Part of a small language model's weights.
Size: 13 layers, width 704, 11 heads of 64, vocabulary 8192, 88.9M parameters.
Architecture: LayerNorm before each block, rotary positions, no biases in attention or MLP, untied embeddings.
Training: a variant of Adam for these matrices, 903M tokens, 13773 steps.
MLP neurons of a small language model. Each row is named by its layer, matrix (down: output weights) and neuron, and shows model dimensions 250-377. Each number is 50 + 15 x the weight over its row's rms, rounded and kept within 0 to 99.
A block is one neuron, or neurons of one layer that tend to fire together. Before each block is what it responds to, as a language model described it from the Wikipedia text at the highest values.

Description: Word-piece continuations and separators in chemistry, biology and database-style list text, such as the der of derivatives, hyphens in 1H-tetrazole, colons after IUPHAR/BPS; weaker on other list fragments.
L7.down2388:35 28 54 20 51 53 38 57 38 53 66 54 38 44 56 39 40 47 65 37 76 31 27 40 27 78 42 48 35 33 53 73 58 66 27 77 58 56 25 85 49 99 70 48 71 56 43 60 88 55 62 63 62 30 53 54 46 61 37 46 49 63 71 25 75 46 79 28 49 39 43 62 58 52 57 57 62 55 37 40 42 33 67 45 47 24 63 36 50 23 69 41 50 35 44 72 30 42 57 39 33 27 53 63 57 74 64 43 38 45 35 28 46 38 71 46 72 26 20 34 67 51 65 37 58 63 56 39

Description: Short opening pieces of words split into several tokens, usually right after a space, e.g. ri(der), cho(rus), ro(bust); also mid-word pieces and table numbers.
L8.down260:80 61 64 32 39 48 76 40 29 46 64 40 71 63 81 59 46 29 68 57 74 80 72 57 79 46 49 48 64 57 55 57 36 32 58 62 50 32 20 47 70 44 74 64 48 46 19 42 36 63 63 50 29 51 63 32 55 44 42 43 76 46 55 82 47 71 48 41 36 31 65 49 32 72 76 64 55 53 36 56 53 41 47 32 29 52 73 32 65 18 61 47 31 55 51 90 53 59 41 67 66 39 70 57 44 79 21 61 46 36 66 49 55 56 62 58 52 46 76 48 43 56 46 37 50 68 47 41
L8.down299:49 28 08 37 47 43 44 24 45 40 97 47 63 52 41 28 22 53 36 37 60 60 55 47 36 30 50 45 51 51 43 17 61 51 62 32 58 44 65 52 37 34 50 28 59 56 54 36 47 51 57 60 57 80 35 57 49 40 32 26 35 45 51 36 34 49 56 43 71 48 36 48 47 56 53 60 62 66 76 66 74 42 46 64 73 50 34 43 63 41 42 52 59 44 50 38 72 31 62 56 42 43 62 63 67 48 71 42 52 33 41 70 51 65 48 48 61 65 37 33 49 63 55 48 48 51 44 44
L8.down331:71 53 51 64 80 54 54 64 76 30 45 60 22 45 68 51 41 34 59 61 44 53 49 47 55 33 60 40 37 41 55 66 29 42 43 74 15 77 60 34 72 62 50 17 64 51 57 81 43 52 34 44 44 53 60 36 58 38 45 37 85 44 49 53 28 42 43 70 57 61 66 66 52 60 60 53 59 62 58 37 48 39 46 26 44 59 40 60 51 62 53 34 50 53 53 34 39 50 47 40 33 36 46 28 42 31 43 37 49 61 43 41 36 40 42 41 43 42 61 28 49 47 48 26 64 44 63 38
L8.down370:53 65 52 63 50 48 58 24 29 57 50 35 52 22 69 71 61 61 23 56 70 26 58 65 37 38 76 54 51 47 69 62 54 51 49 52 75 43 49 51 71 37 38 57 42 20 62 75 53 58 50 51 34 53 47 66 73 36 41 85 59 47 19 62 50 57 63 24 38 77 56 70 49 55 69 41 78 83 66 50 61 61 36 42 40 89 45 47 72 33 41 32 09 42 43 50 16 19 39 30 48 60 66 17 65 63 25 67 46 65 68 47 40 62 50 26 53 41 24 53 78 51 51 71 46 45 66 56
L8.down686:62 70 60 85 53 53 44 66 32 55 29 64 39 90 65 61 75 64 65 57 65 35 45 61 44 48 41 64 53 76 51 36 60 41 45 50 38 54 53 35 39 68 51 61 32 38 66 44 51 37 56 56 25 44 51 37 39 37 49 60 39 63 72 59 40 52 49 51 38 38 05 39 41 39 40 37 47 39 53 64 67 81 53 57 24 68 66 62 26 69 38 63 58 55 70 67 45 38 35 28 30 72 64 51 53 65 35 75 44 64 51 33 62 42 56 41 60 69 36 59 41 65 32 45 67 27 42 37
L8.down893:57 40 33 62 64 14 52 63 45 30 45 45 60 38 64 61 36 25 49 51 60 41 46 46 62 66 38 41 63 52 58 49 56 35 53 49 50 36 54 53 38 35 72 35 51 32 60 71 60 29 28 61 25 25 78 59 27 68 50 30 29 51 40 38 46 56 62 48 40 45 75 71 54 52 30 32 47 35 75 53 68 39 54 44 64 44 49 47 85 59 59 52 50 72 38 65 80 34 45 60 76 57 44 52 48 55 15 52 44 48 46 61 72 69 51 44 36 58 47 73 26 67 67 44 33 68 59 15
L8.down1143:43 79 38 59 43 61 69 19 64 45 44 78 50 47 41 63 47 71 65 58 51 61 78 53 51 38 41 43 76 48 50 57 44 44 74 45 39 34 37 37 68 42 82 41 56 26 68 26 29 54 65 72 42 42 49 47 48 55 54 40 25 26 20 29 82 30 32 61 60 50 61 46 73 69 36 56 73 58 51 30 42 72 45 59 39 79 51 31 77 25 32 30 46 39 61 61 29 51 40 35 34 30 29 34 69 88 34 68 34 63 61 47 14 57 45 40 24 52 99 62 61 39 56 41 71 51 60 35
L8.down1191:57 68 65 27 35 38 57 35 46 40 38 56 58 41 74 28 32 64 52 64 49 99 42 66 57 63 57 51 61 27 66 57 41 52 58 29 43 37 39 16 50 47 67 42 36 24 53 76 62 62 57 33 29 47 38 60 54 52 38 60 42 51 56 43 62 56 57 60 44 38 45 42 60 62 26 59 22 57 55 48 55 59 34 39 66 76 65 63 53 47 43 70 62 61 54 43 42 35 49 42 44 53 43 59 92 51 67 39 24 10 52 19 53 33 54 74 66 29 59 35 63 45 50 36 45 27 44 05
L8.down1281:40 56 35 45 46 47 51 38 33 51 63 32 36 52 65 60 65 49 59 65 47 40 34 64 62 47 61 38 56 64 64 45 61 33 64 49 58 23 41 35 70 52 38 42 36 46 70 69 60 50 34 45 24 75 34 76 25 48 68 52 45 35 55 57 35 32 36 50 60 59 53 43 50 58 29 24 44 35 12 53 41 36 46 49 29 75 33 31 40 41 52 57 31 50 08 50 66 27 46 40 34 49 38 43 81 80 24 38 55 52 52 47 50 62 74 47 41 56 37 41 12 20 48 62 46 54 54 42
L8.down1487:53 44 35 71 66 53 37 53 46 67 55 39 60 32 29 61 61 54 57 74 52 43 60 45 52 45 41 50 50 64 52 22 25 40 59 41 61 59 57 45 48 72 52 80 46 39 33 28 35 21 43 50 21 29 40 46 61 69 68 55 77 45 52 53 26 57 65 46 58 51 34 38 33 64 69 37 64 50 54 83 41 57 41 44 48 45 53 45 50 19 48 46 44 58 55 33 56 49 27 49 68 67 38 51 32 46 43 69 64 54 28 51 57 41 55 55 24 77 15 53 33 50 36 60 54 59 59 58
L8.down1489:48 61 49 34 41 69 61 34 39 59 74 10 12 70 90 60 48 36 47 92 49 54 42 28 62 77 53 59 76 42 55 43 60 39 34 49 55 30 64 62 79 46 47 46 35 72 63 37 55 51 56 63 39 30 58 36 62 63 61 21 70 51 48 53 50 59 33 43 67 17 62 50 50 57 31 70 47 58 62 51 72 72 59 43 47 63 68 72 24 48 44 50 27 50 36 60 66 99 61 33 27 60 57 42 64 63 57 59 47 46 59 42 57 17 46 66 55 88 30 46 53 46 30 36 58 61 29 31
L8.down1590:41 66 24 68 42 24 51 26 18 27 47 75 70 60 55 67 37 53 50 72 41 58 42 42 50 39 48 35 66 54 32 46 46 68 49 60 59 24 48 36 71 37 67 49 31 11 48 65 44 24 46 55 70 53 64 52 60 28 39 82 50 56 38 73 58 36 29 71 36 35 61 57 34 65 19 40 58 59 66 43 48 29 44 67 51 56 60 29 51 50 33 46 52 49 29 65 23 59 13 48 37 44 43 44 56 74 31 64 44 85 37 24 67 54 54 60 73 62 72 31 42 47 58 48 44 64 12 39
L8.down1715:31 69 56 16 52 44 48 54 35 29 26 30 51 51 47 51 71 51 56 09 44 32 58 41 30 57 48 48 40 71 56 68 12 56 37 61 66 34 37 38 35 48 76 45 69 53 53 46 55 46 73 65 29 38 48 49 63 50 69 23 48 33 64 64 77 40 72 72 43 42 75 59 65 55 38 34 57 54 79 39 39 67 48 29 36 50 72 52 44 34 35 41 50 39 60 47 55 51 51 43 38 45 42 47 41 32 44 71 75 54 66 24 58 20 31 34 70 66 28 27 80 63 33 64 86 42 44 45
L8.down1741:58 55 46 55 62 38 29 43 37 69 58 42 39 70 59 54 52 43 42 57 68 48 70 48 53 25 58 54 41 86 59 50 41 66 60 35 82 42 34 74 77 49 62 85 03 11 50 73 70 62 60 59 41 56 54 43 43 38 32 57 44 68 43 53 51 42 52 40 54 59 39 52 55 60 62 31 41 65 35 45 80 41 43 37 55 59 58 44 60 20 30 61 66 76 49 43 44 39 58 69 50 46 73 24 57 61 38 77 46 47 32 81 48 46 37 59 36 42 47 27 49 68 48 67 47 25 29 35
L8.down1776:41 64 22 82 42 58 49 50 51 40 59 25 32 66 25 44 63 25 57 54 43 59 46 66 33 67 37 51 60 37 29 57 74 81 47 78 52 42 48 19 29 56 57 41 48 52 44 51 48 62 71 40 53 59 70 47 47 34 32 46 71 75 46 48 32 69 63 54 70 58 50 36 69 45 43 60 73 41 03 67 53 75 66 35 32 35 51 58 68 25 58 60 54 37 41 58 40 70 44 73 76 55 51 64 72 61 61 35 45 60 48 18 43 27 67 53 62 28 20 54 58 68 52 32 43 41 48 44
L8.down2789:34 50 36 55 69 42 42 49 38 64 27 71 35 47 74 52 74 49 51 41 60 68 59 57 64 43 77 39 26 63 40 45 61 43 47 74 46 36 40 47 19 29 46 63 43 22 35 67 57 62 58 73 39 85 67 45 34 32 70 34 58 72 64 84 63 73 62 61 51 40 48 44 41 53 49 68 44 35 20 59 92 45 88 46 33 45 59 59 49 63 35 52 63 33 57 63 58 70 73 60 67 31 62 43 30 89 33 64 57 47 34 08 30 64 48 66 58 34 32 37 53 41 47 43 44 68 62 36

Description: First sub-word piece of a word split into several tokens, usually after a space, such as cre in cream/creative/crept, der, ra(zors).
L3.down1518:63 44 23 74 46 69 47 60 60 50 42 64 30 42 51 53 32 32 35 35 57 61 15 71 38 69 61 56 44 68 53 02 66 50 39 45 25 43 43 41 59 59 48 86 56 77 29 56 66 67 77 53 40 51 73 60 55 42 48 69 62 59 46 63 61 36 61 45 30 26 37 60 52 53 45 38 35 89 68 35 61 29 19 35 30 29 44 41 52 77 38 32 55 52 61 53 56 47 47 57 71 32 37 37 30 62 61 41 88 60 44 76 42 35 44 69 41 46 28 77 38 57 43 63 62 43 60 49
L3.down2254:27 44 42 59 55 48 37 24 58 50 55 46 62 52 60 49 53 71 83 49 56 49 74 73 34 43 39 52 40 55 42 27 56 56 59 42 42 37 50 69 62 47 69 51 72 42 59 61 43 60 58 48 73 56 60 51 25 48 46 45 58 53 39 70 25 46 45 56 47 52 59 50 69 54 50 41 45 48 51 63 51 32 43 38 64 59 43 67 46 36 45 59 60 72 54 40 46 60 41 43 41 26 46 27 62 57 48 60 59 44 73 68 50 64 39 71 47 46 09 73 40 54 55 54 58 48 60 43
L3.down2607:41 54 45 32 47 62 37 24 33 34 65 20 43 58 57 54 68 54 71 73 61 69 76 34 15 37 59 55 59 53 74 58 44 58 65 59 66 47 36 58 63 38 66 48 45 18 66 40 62 47 36 62 37 55 27 46 34 42 65 72 36 54 50 56 32 42 67 49 45 83 71 70 35 67 41 52 83 53 29 39 38 62 83 70 50 73 90 53 18 48 46 26 80 50 64 62 58 32 64 58 57 58 27 61 48 17 62 39 48 50 19 66 39 32 38 49 44 67 75 51 56 75 47 31 52 43 44 75
L3.down2621:70 41 75 34 55 45 30 67 45 70 55 75 74 39 48 20 53 55 26 61 56 72 58 73 48 70 40 68 53 77 54 34 52 37 63 60 61 39 32 40 40 46 26 68 42 55 56 54 67 61 25 51 71 76 80 55 24 27 42 36 46 47 45 37 36 76 75 44 40 18 51 24 67 75 68 40 48 73 55 40 77 57 32 32 80 57 41 75 41 38 35 45 55 77 41 82 36 66 35 25 54 60 53 54 52 67 49 61 66 25 47 48 45 51 95 43 41 40 00 67 36 42 80 39 40 57 56 43

Description: Mid-word pieces and prepositions in chemistry, pharmacology and taxonomy text, such as N in C2H2N10, py in methylpyrrolidin, and at in "nM at CB1".
L3.down98:52 57 52 30 62 50 40 50 45 50 91 42 57 45 61 44 79 58 47 44 55 47 35 57 40 64 41 52 71 68 31 26 37 68 27 55 37 59 42 50 36 56 33 39 36 52 40 44 28 72 75 42 39 27 26 61 55 28 48 43 47 58 33 34 62 57 80 69 31 61 60 37 56 38 28 48 45 51 47 59 71 38 62 19 42 64 75 35 39 11 64 43 51 55 50 31 49 41 43 57 57 44 46 45 26 51 74 50 61 50 78 26 40 54 44 05 49 41 72 69 51 36 65 42 68 32 53 52
L3.down106:28 54 49 57 49 33 43 44 28 69 62 53 40 54 65 44 41 55 17 43 61 60 53 48 58 62 58 19 34 35 58 32 51 59 47 51 32 45 18 55 71 27 53 42 51 80 49 23 55 39 44 31 40 09 48 71 73 49 55 72 37 35 45 45 66 33 72 14 47 38 54 39 50 51 48 42 70 50 31 62 71 48 54 52 35 88 58 54 45 38 45 68 51 42 47 54 55 64 57 58 41 42 64 71 37 56 57 72 31 21 76 45 22 45 40 65 52 68 61 59 39 37 69 47 30 81 74 41
L3.down1510:33 43 75 38 51 49 51 39 68 33 38 37 52 51 35 46 65 46 35 41 60 59 44 72 32 59 46 44 56 53 22 45 67 67 42 53 44 53 53 35 58 56 35 37 49 64 41 36 78 63 58 52 52 68 39 54 70 48 69 56 45 46 29 87 73 38 63 61 43 56 27 54 65 51 53 35 50 69 38 58 87 55 30 29 45 47 65 22 56 49 49 61 12 87 53 59 70 44 34 36 36 58 42 58 40 60 40 52 50 47 55 48 53 36 41 45 56 34 30 51 64 49 53 46 73 29 57 62
L3.down2083:64 64 41 57 44 58 57 29 41 49 42 71 43 21 39 45 71 52 41 48 62 75 36 68 24 77 49 70 48 80 39 49 65 62 40 67 45 42 59 29 44 41 33 53 48 44 63 35 44 70 42 51 49 34 81 48 41 39 51 36 21 29 54 43 76 61 48 74 41 59 60 49 55 44 36 53 59 51 39 58 67 38 48 32 53 58 61 23 42 59 46 23 78 45 48 51 69 30 48 67 32 51 21 60 44 60 52 29 50 58 46 28 35 47 26 68 45 45 63 43 69 63 48 31 47 30 60 16

Description: Single letters, digits and short word-pieces inside words or codes in dense data text: SMILES and formula letters (C'N'1, O_{5}'S'), mid-name pieces (Gu'ate'malan, C'ly'de).
L8.down10:40 35 45 86 61 66 51 40 69 57 47 34 57 40 46 46 47 47 62 37 43 49 41 42 75 40 45 59 66 36 31 64 36 50 57 51 39 66 50 58 50 62 69 84 74 53 57 24 33 40 27 36 51 41 57 59 56 61 37 63 40 60 63 63 31 19 51 63 67 65 55 52 25 10 47 55 50 43 65 46 33 58 40 41 62 77 73 52 68 51 78 45 48 34 56 40 55 30 50 49 26 49 69 48 47 34 65 53 42 51 42 43 56 38 57 42 43 46 56 20 41 28 61 39 38 22 50 59
L8.down403:39 35 20 64 19 62 57 75 52 60 69 33 41 83 31 36 57 54 32 28 58 59 53 35 35 45 11 94 33 45 43 53 86 55 56 67 72 66 63 73 52 50 70 39 52 60 84 44 54 27 40 51 39 31 64 47 54 61 69 37 40 56 64 45 49 57 38 37 52 40 37 38 44 45 40 21 23 25 57 64 57 53 68 66 57 47 71 45 44 74 43 66 52 47 69 33 39 69 82 50 47 74 56 48 36 51 53 32 53 50 49 48 40 66 25 48 50 40 65 45 50 61 36 42 38 23 36 68
L8.down647:62 69 56 47 26 36 41 56 39 39 58 89 42 35 37 58 48 51 40 58 81 22 52 60 67 68 75 54 36 47 64 70 50 50 46 62 60 47 42 52 39 69 70 43 44 49 61 63 43 48 58 30 40 46 61 58 28 35 41 44 55 61 33 54 49 66 71 45 23 37 26 51 57 31 31 25 56 38 45 51 39 62 59 54 20 50 47 49 38 32 52 66 49 65 70 29 52 46 52 43 22 29 60 25 51 14 41 88 42 48 84 43 58 47 55 30 67 36 12 63 59 52 56 65 66 37 45 38
L8.down902:25 48 54 68 17 34 64 41 24 57 68 54 59 60 12 43 35 47 41 31 34 44 35 86 47 56 58 52 55 48 48 47 47 28 39 55 45 72 52 64 47 58 73 50 41 44 36 89 50 29 53 44 57 39 56 50 37 60 42 28 47 28 50 65 50 31 16 41 25 31 57 35 41 69 52 33 64 26 64 33 78 59 15 51 26 44 23 42 35 34 37 59 26 58 51 38 51 59 52 55 63 44 73 42 67 43 46 63 53 67 52 47 39 57 45 58 40 57 42 51 58 66 51 63 23 45 58 47
L8.down975:51 67 52 39 44 51 41 22 25 67 47 66 52 54 25 42 77 38 52 47 52 44 43 51 60 59 67 45 43 37 58 40 78 59 63 57 26 51 61 61 35 63 00 68 27 51 71 55 39 45 56 47 70 51 56 62 46 55 43 22 79 71 57 70 39 33 44 57 33 45 59 40 47 53 92 39 54 50 85 76 50 75 62 47 17 50 52 33 56 23 48 27 51 25 55 41 65 62 66 37 41 66 57 51 34 73 54 50 48 46 43 58 54 60 55 48 44 50 99 49 35 35 40 32 62 73 55 70
L8.down1087:39 39 81 56 40 44 54 38 51 26 36 39 67 64 58 28 66 74 74 56 54 36 57 18 26 91 63 30 61 48 16 30 58 09 64 57 32 53 47 44 38 47 55 63 55 38 59 34 32 59 65 49 26 48 60 51 44 88 38 40 49 46 55 52 26 62 39 76 38 68 60 51 38 62 56 49 62 73 39 47 51 64 43 26 58 66 46 32 42 51 49 52 70 50 28 59 54 47 27 52 56 36 49 55 64 51 48 57 28 66 40 55 34 80 54 62 43 61 32 72 50 39 59 73 52 33 47 50
L8.down1198:33 52 57 41 59 38 50 50 35 55 48 24 55 39 43 45 45 58 63 40 52 49 71 50 67 48 37 59 59 38 59 50 58 36 80 62 52 47 87 46 31 66 59 88 48 53 40 53 77 87 60 50 50 29 27 34 51 32 45 64 80 29 63 63 62 41 69 32 69 26 54 59 50 61 57 32 49 39 50 49 41 47 44 54 58 50 45 32 55 44 60 46 75 57 19 82 75 63 51 63 48 64 47 48 51 59 33 70 46 60 15 23 39 57 48 58 43 39 23 80 44 63 24 62 68 55 76 49
L8.down1200:58 45 50 39 68 50 69 40 34 53 60 43 31 43 74 22 73 64 20 41 45 35 38 68 49 40 47 17 71 62 58 45 69 31 47 44 41 88 28 34 64 47 62 32 48 57 44 47 28 28 88 60 64 19 38 45 32 46 25 33 50 47 53 46 62 23 61 41 49 63 32 43 70 30 34 23 69 53 59 39 60 50 57 60 41 65 38 58 71 36 58 67 52 32 58 57 68 53 44 46 69 53 42 52 58 37 47 46 59 65 81 59 68 58 65 53 28 52 33 32 62 61 65 44 63 56 44 53
L8.down1254:77 47 54 29 45 58 44 57 30 36 74 49 45 46 30 55 42 49 51 63 43 64 46 56 37 72 48 37 48 57 30 73 42 64 37 57 55 50 37 37 35 48 62 40 44 59 44 46 47 70 32 37 68 60 53 52 61 83 68 51 65 28 50 42 67 49 65 63 48 39 49 39 10 16 68 38 63 54 53 45 37 69 42 62 44 52 28 48 60 29 79 38 42 40 44 39 57 45 25 52 62 46 54 33 51 68 54 41 52 32 75 55 38 68 53 53 58 52 30 25 70 55 58 26 35 51 54 47
L8.down1274:32 54 37 58 66 41 61 75 49 55 44 38 72 44 54 53 86 87 51 42 62 54 60 40 45 47 36 39 60 35 59 58 50 41 37 16 48 50 52 58 25 62 56 74 49 48 69 83 45 51 25 44 46 63 42 63 60 34 43 62 46 27 11 79 29 61 66 39 74 67 66 80 34 50 07 43 64 65 71 42 58 51 30 39 48 63 61 51 46 52 58 53 65 43 41 49 71 66 64 59 61 54 46 54 47 22 42 62 36 56 64 26 38 30 32 15 41 24 55 40 69 31 59 30 35 46 54 39
L8.down1540:46 57 13 54 79 26 52 31 56 52 40 52 36 66 41 57 42 48 62 56 33 59 33 38 54 49 57 52 45 45 30 53 44 33 63 40 34 50 43 37 38 53 44 44 40 58 60 55 71 43 37 42 46 46 65 48 33 24 52 47 39 28 34 44 67 31 47 76 49 59 26 60 64 25 63 34 54 34 59 68 33 24 49 51 62 60 16 43 41 51 49 54 55 74 27 77 58 41 22 58 52 41 44 60 41 46 66 46 76 73 42 39 28 74 21 41 58 49 53 52 58 39 36 41 48 74 47 46
L8.down1705:49 56 44 47 48 51 37 78 53 68 34 60 61 51 85 70 58 52 32 84 79 50 46 47 65 62 52 64 45 61 48 43 52 46 35 53 40 39 44 31 47 64 72 69 48 53 48 39 37 30 42 76 42 31 65 36 35 70 17 40 43 46 31 33 44 35 61 76 69 34 33 40 70 33 26 49 54 50 59 65 57 51 35 63 44 47 67 40 09 34 71 86 59 28 51 69 67 44 35 76 65 32 40 71 43 30 57 56 48 71 53 62 70 56 64 54 56 38 33 52 49 60 76 59 55 23 54 51
L8.down2043:56 42 40 40 38 51 37 37 44 58 62 37 52 36 49 64 36 40 58 55 67 32 37 65 48 22 48 24 64 17 60 66 58 65 66 56 49 33 69 54 76 46 64 59 69 30 52 62 46 52 50 40 34 42 30 56 38 55 58 47 60 40 49 59 24 47 82 78 52 60 44 35 71 54 44 30 58 48 49 44 39 48 44 43 54 34 57 70 64 53 69 57 61 64 27 32 68 48 58 32 55 53 52 57 52 29 49 21 64 51 34 27 79 81 50 42 79 38 88 52 37 51 62 38 43 42 68 68
L8.down2100:78 31 03 33 54 44 57 22 45 57 63 55 52 60 21 27 59 48 44 44 34 35 35 54 37 70 41 52 54 28 56 55 37 58 37 24 33 57 60 71 45 77 48 42 66 62 68 53 70 40 51 51 45 59 40 84 29 43 75 58 63 47 52 38 41 46 45 59 33 64 20 39 91 59 35 70 33 33 61 54 53 34 13 64 54 46 32 27 57 41 50 61 73 46 55 57 60 37 56 34 40 26 78 62 45 48 18 39 31 60 52 80 58 77 49 42 53 36 37 60 78 47 41 56 39 69 43 74
L8.down2279:45 68 34 70 46 43 47 81 39 45 36 49 55 45 43 30 53 46 55 63 45 43 49 70 81 61 62 61 67 32 64 40 49 52 38 42 55 50 35 77 38 53 45 68 55 78 63 60 38 37 50 49 40 60 44 40 60 26 39 67 54 48 42 53 62 28 64 55 67 52 39 66 40 58 71 35 26 44 42 26 48 53 39 48 75 69 31 47 28 44 73 55 82 34 65 26 28 34 48 64 22 14 25 63 51 22 49 56 46 26 52 54 74 51 68 60 33 23 22 41 59 26 75 58 68 21 54 43
L8.down2462:40 39 51 29 64 38 53 54 57 39 34 37 68 82 52 57 43 67 60 42 62 50 61 38 57 61 50 41 61 54 68 59 75 61 43 56 57 22 60 54 61 56 49 23 49 33 74 56 52 56 53 62 28 20 43 41 46 44 50 51 65 49 37 42 61 49 53 38 32 64 55 79 29 29 81 62 25 42 45 37 48 73 49 61 64 49 51 44 57 52 21 87 40 80 60 41 58 65 43 59 28 44 48 17 65 63 61 55 53 55 50 63 24 51 67 43 40 47 40 27 61 38 66 69 41 33 58 64